MLP neurons of a small language model. Each row is named by its layer, matrix (up: input weights; down: output weights) and neuron, and shows model dimensions 0-159. Each number is 500 + 50 x the weight over its row's rms, rounded and kept within 0 to 999. Numbers have three digits each.
Before each neuron's rows is what it responds to, as a language model described it from the Wikipedia text at the highest values.

Mid-word subword fragments. Second or middle pieces of words split into several tokens, mostly proper names and places, e.g. Phil-ad-elphia, Mel-end-ez, Hel-en, ag-ent.
L4.up1173:466642510462473501620572477538506528589400522452536509458578453578404495497387590506480446581616518593488513548468505530475546417489525563486440424468488489522531459428603490526557541513550485488477444499478463435508558491442516520550455419587554527480398452564454521488468392615478456485468422520451465536480457500552575581484569536567520559430521494438489486524481566444515531500505527522499553562439481498469509550515486538459548543588418454474550535519532371519495520594507498
L4.down1173:481538508451542598493529532545573475499561508487554489507540570467500439517483599552555444494439523514520505540466591490479479491472447477496490495538592476420451487513437504500437460573518477472472508443495489514385513514426495534495528428411556519532462458435514494455479560556600505471527476390416403487473630549577525534559451472522501471480521533515489490544509467340448538472520503575492499469503531457554424520553501494458409510559575484471560450499482557487554557502530544

Date/place preposition after events. Prepositions, mostly in and sometimes on, right after event verbs like born, released, founded, opened that lead into a date or place.
L4.up680:452562484463493530544541502505482462480556597469537607467544548449489509520387498540537522543512474490522528482488459459501445495452521536492462533490497437471489650538411502534533494472483531484559529478433464423496664374529533489496388534543542497491470462498532559446519575542518475413438504498427594484417475426542452579553507410536549528515467506464562547456497510511521410398472557494486520520498522579494549504418504520502328500501486306483540435511500494485490521532537403
L4.down680:464558495478533610531433484490475457568484533597526408497500497443509518519459466346556457502548477487454521543514543464525427499407576554423448505499484443561498453504450537489532560501492453558504534571486485439519614397487427500438495538452497461555602472562504482479574476504481493514517552515450607532481522475531502535517476540531552567490419506427531509528519530572475541437496486516522542530491457576506488616505478540395489498474553486402495440459491477455473486579518474

Plural subject endings and links. Word-final pieces of plural or group nouns (Ukrainians, Children, Revenues) and the verb or preposition right after them (are, were, to).
L5.up842:462581554505516539480531461398522590527438556490535475472540474445497488521572548622504495479517518476506456492503414436467491505559495486479596456511530451544484521503418460427526468406513480496503503490533502485550497454523531560506432419538556434524448635496520512570461427518530470449479339513499493569502531474633463512587484429496451470525524572602477530442488457511437464556434437525460555565466463491547544451552539492566481481499485534512510516549442465573627460452473561
L5.down842:416438525394421526495459470557511405470434530509515547511496537542459512461519528519458435509495424518500462492452569584534493531438450446514510571489453507523520521498574471545515477596429529538409490481467571451527493512470495523472478550520487576490464538474553520464425545510500433542533632455469464452573523509524523495475631533561488443542374568432485561527524374452505486462551532432501506515502516529479557450475569536376499515548573581475448544529549537478540495498556498

Slot before dates/values. Tokens just before an expected date or specific value, chiefly the colon after infobox fields like Opened, Founded, Established; also prose in, on, of, was.
L5.up246:475560506510491525528500521479479458445489580584573587408600487420478498569459485598490464470427457525532494421523496440544481491459541498463456499434442453531518521542456490455538368468501577483487621457510528397431535479547523559508433601544570570484453447515538580475613532455546444463407553500478542464438553425611497534499540407541547487612467426470520512465471554562516513456499566403477556557510530538543528481471521549538452486484463447548520485508509470490454560577554556
L5.down246:495441458429402605548461507470486462583490490519583442551424504510591588528450467504520500532502503488484439445607513485488416509453495530478549411467581478488514539399502520400512520514456525486530474556446471455451523514550532497430464444462468459517479521541414441498619487664526578434454496507503517499516474533525520450522416509454534631521455557524537520502456491435486476427573529552517421528455512453462501530517480539456442507522556513511437478413442434510463566505563511

Clause-opening pronouns and connectives. Words that open a new sentence or clause in biographical and narrative prose, mainly subject pronouns (He, she), also that, who, when, but, However.
L4.up1105:533591524542472588514496520464530535555505514568495470505504438454531433526485513531481559439488438449515400512488532496559425425551544486432545532450525489467498448461570532521537501480458457642445609515525531495466511447453481571502522521500501569556509474565364508536470481457492476532482484442385494431445528490469526547545594564591533481528504406467508564450449421487564463462552522484418423476465501637455507553467463552465442506577509531548509475495530486551582529541474544
L4.down1105:519458552455553490510443506551484599527540510431497490489459523499608397542525507508557541517483504543482541545500534491472494416468487460505442486555413537433459575526542443484506452467564444468527462587492507510461514590473478442519518518480548481504527519550565520487524524490547505464490509533532490460559512556494483490509452492469419507457535510544533447619475626597480552472444551428531440492533529402532525499417490425481452521507562419657510518441466525599526457592581578

Subject slot before verb. Subject pronouns, relative "who", and infinitive "to" right before a coming verb in biographies and plots, e.g. "After he", "a lawyer who", "able to".
L5.up543:474612496567508634462488522416486447579495561505533457466520426596467426547438507467410447487517416517465563504454528434547503508504499531491523512436462482450469456570590431426597563545591481509480565463547469508429581383558488583520603534467553530482448595499439578570548502501500538471395460473445489544529513567585450521495610537443517509536620493545531451463474461571536472590555500568441605491466572560454460493488566519528496506526559451433425437488545501499586461529476578
L5.down543:433479511459455492504463529494486476496406467493578473501527531519449461552485471442533472411464602520519540538444571459444471503478575523611484485488462563461538474534478479529510627473491466479373517483470487614483454544525422551509543514523421497503607528582536520532528466439506555459510519500620499476555585525506514478464480572495413527568549462587525420466478482513530568564500465519596466596502517497603477423469462484517493434421504542624445405489507474500530439568448507

Mid-word fragments, often m. Word-piece fragments inside a word split into several pieces, mostly m, em, omm or erm, as in acc-omm-odate, Jerusal-em, V-erm-ont.
L2.up311:458509434507492517562510540531483554503572456492437506499471445588450554504341525505522479546557441551511435534417506494508495522466431523471411530466490649515457533440537524452565474515486443580459402512497442520520542499571466420458510478504590521481491512466506535481473477518527495460488447546513518487475490533589497576608617540438555524477476481590556555471531478387546476464546615425546501527426467520532451542458530460561510519519531535466487584508509472630508499522466452
L2.down311:553559519535606441475563527500459553454434508491526502579481516406496353475470528531440485508577513516481482498470486365466553532473461541495505504457511515502520516519472516469464382535569444423448483506455521458494555499549528474601551586486570477547505497517466500455557587380529469578512549458479533488571480541493573498413512426549512510537471390527498469487547482535531524561446549509583416558529430474515491356600484350527565494542481531536558397424472504438569566536524483

Verb right after subject. Finite verbs, mostly forms of be (are, is, were) plus include, and of after a noun, that follow a noun-phrase or relative-clause subject, e.g. "its inhabitants are", "fronds are", "number of".
L4.up471:487480464476478510455511496456551560551499501553484519491504431389528452473506492517395493454527526528468517512430470445412487409609508502495579490492517532489492504445533509458559299477443552521498460496634573425510495410485493468491522587534525548501502472496501558421480489495504541356466537515485533464520496515483466515604532522516494454581470476509440462457536532498475332539574526522481529524538564654525509475473538551614444460515475519524494394498525571439580483485449550
L4.down471:553493403428465543488530560524515523519507479560579523477511451511511485574525394534541497559551490453452446550516557553635504446464451447486571468512470500571493488572528436505511421478481553457436411564451516488528489537574480553470495459577456514512456597501528425579495539497599490430525490501464483624571561441477571527439537467431463491508489543407521511508504466492377532377472508491483514511448495583462569361526540509491577546507474491582501560565427554489478474543514539

Prepositions after nouns. Prepositions such as from, at, after, of, to right after a noun or name, opening a phrase, as in "Major from Moscow", "The Arab at Home", "soon after".
L4.up832:464493598500490586493536497512532526577511508550485353484438440497510503431498522512354456478533513524518488461545389567553401391443445503432580567502458468524462495498465542468610480528574592487557619444539452524591522465502514558498520526517591553489541442575502461587599389605475541560448422515469460464494489474482482515463457493583503534545451515425493460531489441525565457584471538557553543505495490477544439512504477537518466498543613504520456469568530511557539482521443590
L4.down832:478520464488542533439495521517433465559463499441453523444434519469577458565521335499501421460596569654481527496461418510506533488468491507542539549529470551392442350562540513480494494458437432509491498570633552468505482531566475475464535520461602441466468483484482448598565404460581520610531476478513498458420520508510442495477452536500472452485451554558534505484433506481484575559427473462450511494550534510526565448454594454520513542532598441505474506449514488505447583470489529

Credits and inclusion links. Words that introduce a following name or list, mostly in music, film and works credits: by, with, included/includes, featuring, and -ography headings.
L2.up951:491531538432445521471435524451550477440503515465456607493476460464520551511538502504446491453572464511524513496551539494544552472485586482493499527371495441543503481405380504517526460516471505449527515456488498514491597481470576553550549583482521503519552461500457510433365520446504502455448447445462409468452565518506462568585422599462528438468500574456541483471558463454410497500532472441505533640522569506516489587475549473470490498519480513537435422562489510495558474489512467
L2.down951:543456438503556545436511456411553515511552492526516587468498414512421464609514492544555426476566424510489438550597595500492561615468564499493504496483489440546508484522484556476564539468494456442429538511515465404515572556520429552475445517553475534459539433398469524561367478421557483474504463384477463417494502509469600505559588411606474435479496453509521421408477412547528515439544514423518502480553556544471460588496487511537544595475463474583521438528516497510505586465588417

Clause-linking prepositions, mostly "to". Prepositions, chiefly "to" (also from, after, of, in), opening a purpose or result phrase after a completed clause, e.g. "double to put Oakland up", "feigns grief to hide".
L5.up274:457482558500560485499406607586513464596466570526463481432388428506538522554512474488465507519537482488519504526504460528464488400505498468459461513471557510560439464536515473457500506567532525460618557460499492540539478497420494493534480603491549501393548513561365476577542476592534497593496395426507378465508505552493483532391504517599490535515497456489526425477459482556597416490581559499484561547464617503479467513446606491559431468559582443524419405513465509565480579506513487
L5.down274:508505431516530529514435495387449542575481527482537509484540534555527516451488353506515554520521563603451548509432406490453444551478441542500572506566394489478470449482546442466512575395443499476507523506532511574486447457522375513514528490519526458518503560482502526556502388475571538531492478453541563519514518497546535525502446536532406526528369519570505540510448488539524584569480370453436451518478539504487544404396611499534582453519575494541467497435543495494521577482438476

Mid-word vowel-consonant fragments. Short vowel-plus-consonant subword pieces inside longer split words, mostly proper names in tables and lists, like Slov-ak-ia, Ram-ad-an, Magd-al-ena, riboflav-in.
L5.up1072:464502455594443487472547466537570502515544515484591492466476441519512522594421491476541496538451489508569473504476415503383523562445454514503536394461527490482428464421548514437529518475476590488374475511456439513486496528431519494459559552388510407494518507520531479500530435566547496546446510489510472505479504532542522496549521478519536466492449439526395449608415467425472533456488525491519477509555521561512471465504447567468466552535494440473618495450510394524553610499537478
L5.down1072:550549447417598527464505570392498531388522582440473503554546534437450464501417528506541454469455433397587446517553616542464466495497446479442537563577617507486516578564490472599441469413535449548389472562429423448461453539521527443494522534471494406543514487538527517401475553560568480464573481485560480529491488484516530495506646485518535493482425343533507529450490516480519591538506460436552433509511522540458479580511507425460490526544521541502532422502483523492584599445542445

Copula after subject. Forms of "to be" (was, is, were, are, been) and sometimes "as", right after a long subject noun phrase, strongest in Wikipedia opening sentences such as "(1906–1988) was an American…".
L2.up559:477530460550528471569538448477561497504481448490498502439470373564517394586520526470471512453558476515507509443450589549470395467578611499468456531486474435552541611429511501509539522472461439529526530478517498381498536537483660464410455547518632422613526594498373545469503440453509489509472507473475520490456497525532473481515490496407490459526518516499533546483485558499576530545439416546492424589431491628577437478518418560460401503596517470493512512523516524587516534535506463
L2.down559:522483558564531481451495533416551391559425623498573450458457531512408511599502505490655521501514518468531482590438484538515579491455466514538437565567509588383456459530584465519454559501521548570439393535471487629546476528502445518554564546404454428517523461485505469525464520466571478520540563440510476562538494451477445525539443478514438490481473492479516611581444473379443571486462500554535568426464429453449534449510583479474434521443496471491461537468496525509442512469566528

Verb-bound prepositions and particles. Prepositions or particles tied to the verb or noun just before them, such as cover up, break out of, take on, focus on, front of, born on.
L2.up1266:512453510452489455464493495450463461517541555569514569502481613426540525582443514573501434501531566463486501448508464366520401476502605535529457553542461446391484575474374451499589458452502447415490521499523452483562530490438517508541485531523494515444568438470569472456434459534481562448478465508511515505507533573504403518555540529473552556478480527498428528426359554544488406493597484508502574545522432560497496502549483553610478585501507526493429385520486539562463450509524540
L2.down1266:401456446436556469543582414446539533526508476567556520502644479540507396537545428467457489451435455511404465470520496444537535452510558514447491510479489516504534565464486536465426393544472530535572424474505574635528454568536520470513454515485467536669432494500420446488502535520434547509548525554504442495501436491465439531564616423465482387471489455531533503517568489435428496468463478563503458489553368551446563491479473492414535561470407539570469528529552522507480577465500543

Clause-opening conjunctions. Subordinating or contrastive connectives that open a new clause, strongest on "though" after "Al" at sentence start, also but, while, after, before, however's comma.
L2.up125:442470528451624519565499476534427509456474614538470631556485430471496495549490521500515474536559464441471440518400430498557573410489475512441456558468470470530440459446482529506514484433458539563578506472500561473618549407568499514425507540515474451530555498583563507521550447505517485555471472507446522472434519512542477523481540568556467496543461555473595538515556371491460486475521550436476550464517432521495567433398591481505395533538625466493564515468533443501481482518607439
L2.down125:565469571555515485551523451494466466622377504528492513538516603470432548546534476466487527486386457479492540499515497479501471416516484522514508445488497562479600422497458506501499482521494498552430615456513585589415472608462481484503516476465583493401516445594518355470477432492506471493498431442491526435594487424563474560538462471424517499506469438535488505513408493498524526490563533452465460454556512480446486498483410507500505497557508511491493529501556534509504496507447649

Connectors and split word-starts. Linking words such as of, with, and, alongside that join a noun to a following name or phrase, and opening word pieces like cl(osed), bl(ue), feat(uring).
L4.up403:506512595487484455450560492554604458435536558493493509472493454483497519490502526560465463480514586535540535516512362456414527524581532492497517409508497488418490531486525472477528569459554474537513562460494447391460483486466562569546496563480504441414548492451470498464429292523483470570509441417492459453517534547550532584473468527489549466470546537549511530552500475418536481588555468406491504566505497550553429535552513454559549513536577572484462505611496451593620562555472437
L4.down403:575471566349537407519575525545504442361480514504501585602483497469500531516454405490514453523509441486567465517597649489545512616542533534441480560503477477515517473446463592488432461437547504438540539451537410546515550436511477434607478547541496504456522415486478513491380502458538493467453508409436510489479512489460566535487456522545546517476465488434536494471514536473496584500620497483513481450450501511520488603466475404573528603381455468422448454455504549504565496418453462

Connectors before noun phrases. Tokens that lead straight into a following noun phrase: of, list commas and and, other, some, hyphens, and mid-word pieces (ne|ighbouring, feat|uring).
L5.up451:516545525460569497490597521447559467555495518514454554555602534460517468527507504550517501584525515428486432543417420375492605487582481485516576440492435481437485557503427444501516431500514429481539490472482374456455555501482516457457487553490541482424486498536574488546510531471517528529436522520552423461409493563562493645498562388523479541510437487471483475487539462476526483581572571407560526538485531546518516569507435462665519530507500485515529447520445508541577629395416502
L5.down451:498487422528433452393561527517571544510449471501484470471496537539374479564498453548471494576513394626520437475475506563475513515511432534523460530489482580497493364557518423494548514454557501481575477488565551563523464611460529526464511537443511481511417566534589534525503493574436500481560479470496510493468506443499546515517512506468415463438433504555462499455503568463500558550529518458535388563451534516504482547463523537394559432547594594674420397532436540516573484420495531

Partitive "of" after quantifiers. The preposition "of" (sometimes "for") right after a quantity or count word, chiefly "one of", also "none of", "four of", "number of", "area of... of which".
L2.up1016:501555494495526507420481550503549478568548466548468524486449422498468529438539519515390503491538460420507529606615599642448453456446518512452538502580474568562446451435460534497452432445515464494479558454512515483532386416547515501445531506512523408572591567483538552513484575527495494546556397419449520525449512509522507492442563478569527447495491482437421456452505365466574455503446445454548529543505495527445525477478450564511482447567501471522452480367464431505581512503525451
L2.down1016:589482543501468448431405519437596416480523568463471491515524440441552416462501496523487455474642489569559512552549525594426467560479546541477515497510553456530437448508522480554457550464530510449478383430496616467529434461501530496523505408436496495477469545509493574486434562546471473531500451543565563568449507510484507428482391482520546448485456485486522510472508478351474542632477417466452522508526506483505547457456529516554501504513426563500456555527479550503579451464507504